python train.py --lr_head=0.00383 --train_tokens=215800000 --dataset="wikipedia_en"
MLP neurons of a small language model. Each row is named by its layer, matrix (gate and up: input weights) and neuron, and shows model dimensions 128-255. Each number is 128 + 32 x the weight over its row's rms, rounded and kept within 0 to 255. A neuron's up and down rows have the sign that makes its largest values positive.
After each neuron's rows, "fires on" lists the tokens most often at its 100 highest values on Wikipedia text that the model never trained on.

L12.gate31 [104 155 112 170 148 173 135 116 151 140 114 167 104 121 113 162 152 128 123 139 181 127 136 132 109 112  65  72 167 184 125 108 122  81 172 152 128 143 191 123 102 133 100 135 140 143 115 111 126 192 146 103 145 146 127 139   0 128 133  87 157 135 183 128 128 119 121 119  80 159  90 140 117 117 116  71 163  83 158 141 110 130 128 102 130 136  89 160 158 121 181  99 154  65  96 121 110  42 124  93 113 158 127 115  92 132 128 116  98 138 119 132  92 111  85 122 152 171 125 116 160 190 106 121 110 166 118 157]
L12.up31 [108  93 138 121 160 147 164 112 104  99 159 153 119  92  90 171 121 121 142 118 133  98 145 167  79 116  94  96 107 167 118 108 158  65 168 134 111 137 175 147 124 120 177 127 155 169 107 122 156 161 149 138 133 162 126 133  64 121 108 110 150 119 150 153 120  79  76  69 128 216  92 156 126  99 124  72 159 126 114 110 178 154 110  80 136 107  96 154 154 175 150 111 105 109 129  81  91  53 121 116 111 128 135 187  81 189 139 110 112 157  90 141 110 143  63 136 171 206 118 156 166 160  80 145 117 119 126 159]
fires on: "'", "c", "’", "v", "Sc", "ph"

L12.gate146 [ 98 141 110 112  91 120 127 168  96 115 149 117 179 146 113 116  85 108 101 125 157 128  93  99 118  58 169 132 115 152 140 166 116  83  33 138  67 131 187 132 121  76 100 113 177 147 171 104  88  79 138  54  90  97 128 163 110 114 127 189 188 129 156 122 154 160 118 114 142  34 187 171 124 154 138 181 106  55  87 138 126 132  84 174 150  80 130 150 182 171 162 159 140 163 102 109 108  88 130  98  96 109 136  99 109 143 205  99 134  96 170 131  92  95  59 136 140 119 112 104 154 106 187 139 107 133 120 132]
L12.up146 [119 160 134 139 114 127 151 183 115 143 170 115 179 142 143  81  86 187 123 132 129 121  79 144 112  45 141 160  86 130 121 206 110 160 106  99  94 115 143 177 152  85 137 110 167 181 149 131 111 100 134  78 112 106 198 194 108 137 122 165 175 129  87 138 166 148 103 134 173 103 138 175 126 141 120 107 132 113  86 120 161 140 132 157 153 109 112 119 137 113 185 184 140 115 118 143 132  99  73 110 115 110 130 121 109 160 156 123 152  74 167 122 106  94  85 143 170 154 124 148 126  76 155 161 115  80 126 121]
fires on: "\n\n", "\n", ". "

L4.gate229 [ 81 125  87 168 154 129 129  97 119 147 166 101 130 130  88 191 106 139 153 133 163 108 120 104 202  81 114  74 193  92 131  90 118 172 183 158 160  70 122 153 153 136  94 163 139 133 110 125 118 151 152 169 121 122 141 105 102 101 112 138 164 112 160 123 114  67  99  87 109 128 125 150 164 138 116 104  77 124 152 149 140 174 107  81 100 146  86 131 139  90 135 138 132 136  99 157 120  90 145 125  91 144 125 140 149 143  98 153 170 109 163 108 122 129 115  85  86 164 126 137 115 100 145  72 147 140 104 225]
L4.up229 [105 141 103 159 173 136 131 106 126  67 125  98  79 137  98 156 104 119 101  89 144 161  96 191 173 102 148 123 129 101 123  61 136 163  92 140 147 120 108 114 136 134  94 118 185 150 136  95 134 167  95 147 100 149 162 110  59 121 122  97 106 104 139 117 150  55 143 145 107 196 169 130 163 168 125  99 120  90 114 114 205 139 131 143 124 135  82 190 121 129 189 125 160 203 133 145 104 107 164 156 157 155 140 159 142  83 120  98 145 177 117 106 110 124 235 110  83 143 169 121 163  73 118  79 164 154  92 184]
fires on: "'", "’"

L13.gate219 [144 162  65 165 181 104 145 134  99 134 151 113 123 108 165 156 124  87  98 130 142 144 165 181 120  67 157  81 183 105  91 169  89  83  82  68  67 152 127 116 132  98  98 140 117 144 147 126 131  65 116  57 125 168 135 143 109  91 148 187 169 133 106 143 193  84 132 184 141  67 161 202 167 134 126 143  96 119 121 143 125 140 152 171 190 122  56 148 162 154 104 122 117 112 114 128 141 115 148  98 151 142 102 137 115 125 140 137 119  84 125 135 121 161 109 145 157 154 120 131 149 117 140 127 146 141 109 107]
L13.up219 [114 160  77 139 125  70 214 146  92 121 152  58 166  84 160 137 107 112  77 148  84 125 140 164  70  92  95  64 113 101 158 147 130 129  81  69 106 106 129 139 154  57 108 135 129 118 157  65 123  99  87  88  70 149 174 142 102 127 113 178 177 106  67 178 153 112 105 151 160  97 159 147 156 123 155 132 132  95 121 183 143 158 171 142 153 193  84 145  87  98 135 134 106 100 130  72 138 138 129 124 150 115 145 142  99 136 118 147 101  91 164 200 127 145  81 127 160 146 157 100 120  84 177 130 121  74  95 107]
fires on: "\n\n", ". "

L10.gate252 [155 122 128 160 159 110 111  97 127 131 126  91 117 134 119 143 152 127 108 197 157 165 107  95 162  65 122 143 159 152  99 138 125 162 156 107  97 123 127 144 112 114 148 149 160 145 166 140  98 100 115 147 120 136 172 158 122  89 161 155  84 162 160 116 114 169 149 164 125 149 154 104 148 181 144 135  99 120 135 169 105 137  60  91 107 110 175 147 106 113 134 119 134 197 136 122 124 103 152 113 124 136 175 112 158 155  95  92 104 144 153 128 147 130 118 117  88  61 147 194 187 153 175 140 148 159 108 139]
L10.up252 [139 164 138  81 111 155  66  92 151 108 152  93 167 124 125 125 159 117 131  98 127 129  54 189 103  96 135 160 107 138 124 157 145 121 123 116 142 181 138  88 158 112  93  60 172 100 104 120  98  54 109  53 108 152 117  92 105 128  53 140 135 108 108 108 123 173 118 122  88 125 173 156  89 176 217 113 146  88 137 125  95 137 128 105 107 133 187 215  99 138 120 141 147 133 110 131 175  72 150 196  94 151 134 110 110 120 157 118 122  69 188 165 160 163 127 127 188 139 128 117 158 129  81 105 136 168 119  86]
fires on: ", ", "et", "ley "

L8.gate116 [103 133 109  97 141 132  95 172  68 158 112  90 100 186 143 143 121 124 160 172 116 134 132 129 144  96 206 167 185 217 127 157 117  98  98 117 132 138 133 145 166  80 139  85  94 122 129 138 120 102 135  95 138 131 116  78 130 113  97 148 195 178 239 114 131 116  87 130 160 123 145 150 145  98 112 128 125 146 153 153  99 109 145 107 157 144 155 151 172 139 167  93 117 114 120 136  77  68 170  82 147 110 150 156 109  75 177 112  88  69 161 109 132 134 136 150  97 132  70 159 132  87  92  26 146 149 130 118]
L8.up116 [ 84 167 110  88 128 156 134 163  89 128 144 127 108 110 140 124  65  96 111 161  95 105 154 129 187 144 132 155 115 133 154  99 110 163 100 109 172  99 121 136 107 100 166 156 124  87 128 164 162  85 116 135 137 165 100 142 150 135 126 126 161 170 163  89 134 101  98 140 190 172 143 162 154 117 132 141 101 100 112 126 133 100 139 135 187  78 118 158 105 192  87  69 139 170  68 119 129 125 113 116 119  95 123 122 120  39 144 155 121 155 118 110 171  85 137 148 109  93 192 139 100 130  11  80 199 116 144 126]
fires on: "Award ", "Film ", "ference ", "Series ", "h", "om"

L8.gate23 [171 140 104 198 118 145 120 154 134 124 101 110 138 121 156 129  96 133 204 148 181 153 134 107 154  85 161 177 141 111 150 143 129 119 148 177 115 156 145 150 142  97 100 169 155 133 177 113  86  88 131 176 120 128 117 125 101 112 105 137 156 150 180 123 141 127 153 161 145 122 174 138 128 143 116 111 147 127  75 159 157  72 104  72 161  99 110  75 153 121 184  91 144 116 105  99  91 102 124  60 211 107 124  65 153 135 163 143 133 100 104 101 109 111 129 129  94 106 118  87 144  48 130 146 196 175 128  89]
L8.up23 [102 193 108 113 106 134  90  80 132 135 115 118 134  95 194 127 101 149 180 127 146 126 107 107 130 133 205 201 104 204 128 145 118  95 138 134 159 153 102 113 122 130 110 183 122 148 135 104  97 106  70 130 168 175  69 129 123  88 140 130 132 128 109 114 182 137 122 156 160 135 128 101  95 151 159 100 172 162 122 164 157  37 127 130 160 112  67 110 138 111 143 123 124 129 118 109 118 124  79 119 161  66  98 137 136 117 164 210 143 110  93  78 114  90 144 161  82  92 149 113 159  32  80 101 160 126 110  98]
fires on: "Award ", "istry ", "Series ", "ze ", "Racing "

L14.gate87 [ 83 163  69 122 180 172 142  92 180 136 104  81 135 119  97 162 157 109 134 143  97 141 168 100 112 137 123 130 141 181 135 134 122 132 105 170  87 168 149 132  68  82 103 132 110  88 185 121 111  91 169 158 123 185 139 160 148 108 150 203 167 126  90 173 124 134 134 110  84 102 181 126  88 146 100 175 148 102  50 130 146 110 129 119 202 123 111  83 153 136 144 174 123 110 109 123 152  81 130 148  79 148 107 134 140 117 112 115 129 120 118 157 126  90 114 183 150  93  99 109 175  88 100 165 131 151 176 179]
L14.up87 [131 134  87 134 109 166 141  56 180 115 124 134 153 121 107 120 149 117 106 154 122  97 147 101 163 109 115 158 143 131 118 113 142  94 196 124 146 107 127  75 137 166 124 139  60 126 149 204 129 158 162 131 122 142 103  67 121 142 183  72 101 155 127 124 164 129 166  75  95 119 131 136 115  96  88  86 140 136 187 110 175 183 120 114 155 174 128  96 128  97 103 141 119 105 124 159 132 135 136 121 147 158 116 148 124  82 103  86 109 134 113 125 102 135  61 115 151 122  97 134 117 142  72 187 165 155 109 150]
fires on: ",", "c", "0 ", "r", "20 ", "000 "

L10.gate247 [146 151 134 129 145 117 108 170 142 148 127 124  77 144 157 112  98 118 127 120 193 187 156 126 112 122 136 137 170 154 105 209 114 101 123 123  67 176 128 159 146 123  98 180 113 141 141 116 120 121 121  72 143 118 185 181 112 108 134 149 174 107 166 104 186 143 109 121 116  51 157 118 157 177 111 191  85 121 133 170 123 147 106 154 186  57 103 129 159 167 189 126 146  97 118 127 118 182 128  78 152 122 172  61 153  91 142 117 121 124 135 119 100 114 112 157 117 125  97  84 175  98 142  86 180 117 125  90]
L10.up247 [ 94 126 133  99 157 103 143 206 117 142 131  77 173 141 122 136  95 128  63 134 123 134 117 127  81 101 105 113  84 133 120 199 137 145  88 116  90 133 109 162 200  66  99 121 122 123 146  50 119 104 112 101 111 115 172 178 111  86  80 188 177  92  97 202 163 128  98 140 165  84 163 169 140 142 134 140 103  88  95 150 164 144 146 152 191 117 117 171 125 159 200 151 148 117 116  75 148 122 149 101 128 163 109 113 122 155 147 121 129 129 203 148 101 121  89 144 170 140  64 107 124  83 164 186 116  70  92 116]
fires on: "\n\n", "\n"

L4.gate120 [ 92  93 157 108  89  79  87 160 123  89 125 117 148 108 141 158 115 124 140 102 116 180 178 135  98 104 154 131 115 118 156 175 127  97 151 104  98 137 147 132 123 135 135 118 137 138 143 117  94  70 141 112  79 128 109 163 114 112 108 122 168  74 143 137  77 146 172 113  61  92 130 100 120 117 134 170 115  76  91 143  94 189  98  85 121 112 104 147  64 105  91 175 149 120 105 175 113 108 148 129 188 189 133 113 123  61 127 124 151  95 107 147 109 169 122 112 109 145 122 140 103 112 135 120 102 153 125 135]
L4.up120 [117  96 162 155 139  97 141 144 154  93 135 132 125  86 111 137 119 133 144 107 134 127 175 155 160 170 150 120 133 103  95 149 132 139 101  83 159 144 122 147 108  89  87 146 144 178 119 148  92  64  77 100 104 195 129 103  76 134 117 123 146 157 119  64 145  88  89 143  70 140 167 156 130 106 124 105  78 138 117 187 150 181 129  82 126  82 140 174  91  95  46  99 148 170 162 124  95  97 157  89 134 139 143 124 111 154 152  95 106  48 104 144 115 181 112 153 120 145 105 128  98 135 129 195 103  95  98 166]
fires on: "em", "ist ", "el", "ly ", "ast "

L14.gate241 [149  59 158 180 205 192  94 152 175 142 115 132 134 153 122 194 177 196 118 136 180 136 146  88 112  78 151 154 164 111 123  84 142  98 138  99 166 147  94 152  50 148 119 107 111 184 168 129 108 137  90 171 143 168 128 152  85 181 105 105 161 171 134 157 162 210 106 166  97  94 155 120  77 104 124 112 147 150 127 106 112 162  98  85 162 110 136 169 130 173 157  57 109  83 125 101 107  96 166 125 135 148 164 126 110 108  99 108 101 171 124 135  99 172  97 144 160 124 108 118 158 136 126 111 184 170 104  85]
L14.up241 [ 98 129 126 188 125 180 135 182 162  60  87 119 193  93  92 129 136 141 140 142  90 127 165 137  87 103 127 175 111 104 139  78 105  58  66 134 132 139 122 176 173 110 117  92 168 103 170  93 126 145  91 131 102  83 143 148  99  77  67 178 122  92  93 139  82 122 124 173 166 129 189 157 110 166 185 133 114 122  84 121 179 145 126 111 103 129 115 147 121 180 124  89 154 193 153 131 112 110 144 145 114 121 134 180 143  99  81  89 154  92 212 126  99  77 168  96 231 155 159 134 166  67 113 116  98  89 126 117]
fires on: ", ", "and ", "ari", "but "

L12.gate20 [153 176  70 176 134 132  94 179 155 123 159 107  81  98 135 130  75  70 174 111 147 209 180 133 118  81 108  84 125 106  80 171 110 114 122  66 105 143 179 162 114 124  84 115  86 120 161 112 164 109 121 107 114 133 125 131 192  92 125 138 195 131  95 108 150 156 154 183 118  63 102 124 160 173 135 133 157 157 157 172  89 133 153 169 180  65 131 150 148 159 123  85 124 135  68 142 104 102 112 125 121 123 148 128 110 112 120 135 106  82 163 119 151 125 122 151 123 170 138 121 177 114 150 121 112 126 101 156]
L12.up20 [134 161  63 163 130  74 152 149 174 110 153  78 139  95 137 129 112 105 123 117 101 171 142 133  78  84 103  64  92  81  98 187 133 126  94  87 116 162 113 166 164  76  71  98 152  93 139  64 154  85 101  78  88 129 179 134 152 118  82 164 170  96  82 176 147 101 101 122 168  98 150 138 180 154 150 133 157 110 119 179 144 180 172 111 150 116 142 150  91 110 140  89  90 139 127 106 138 126 174 169 132 128 139 128  96 115 145  96 114  95 205 191 141 121 106 137 148 149 156 131 109 108 155 157  67  73  75 146]
fires on: ". ", "\n\n"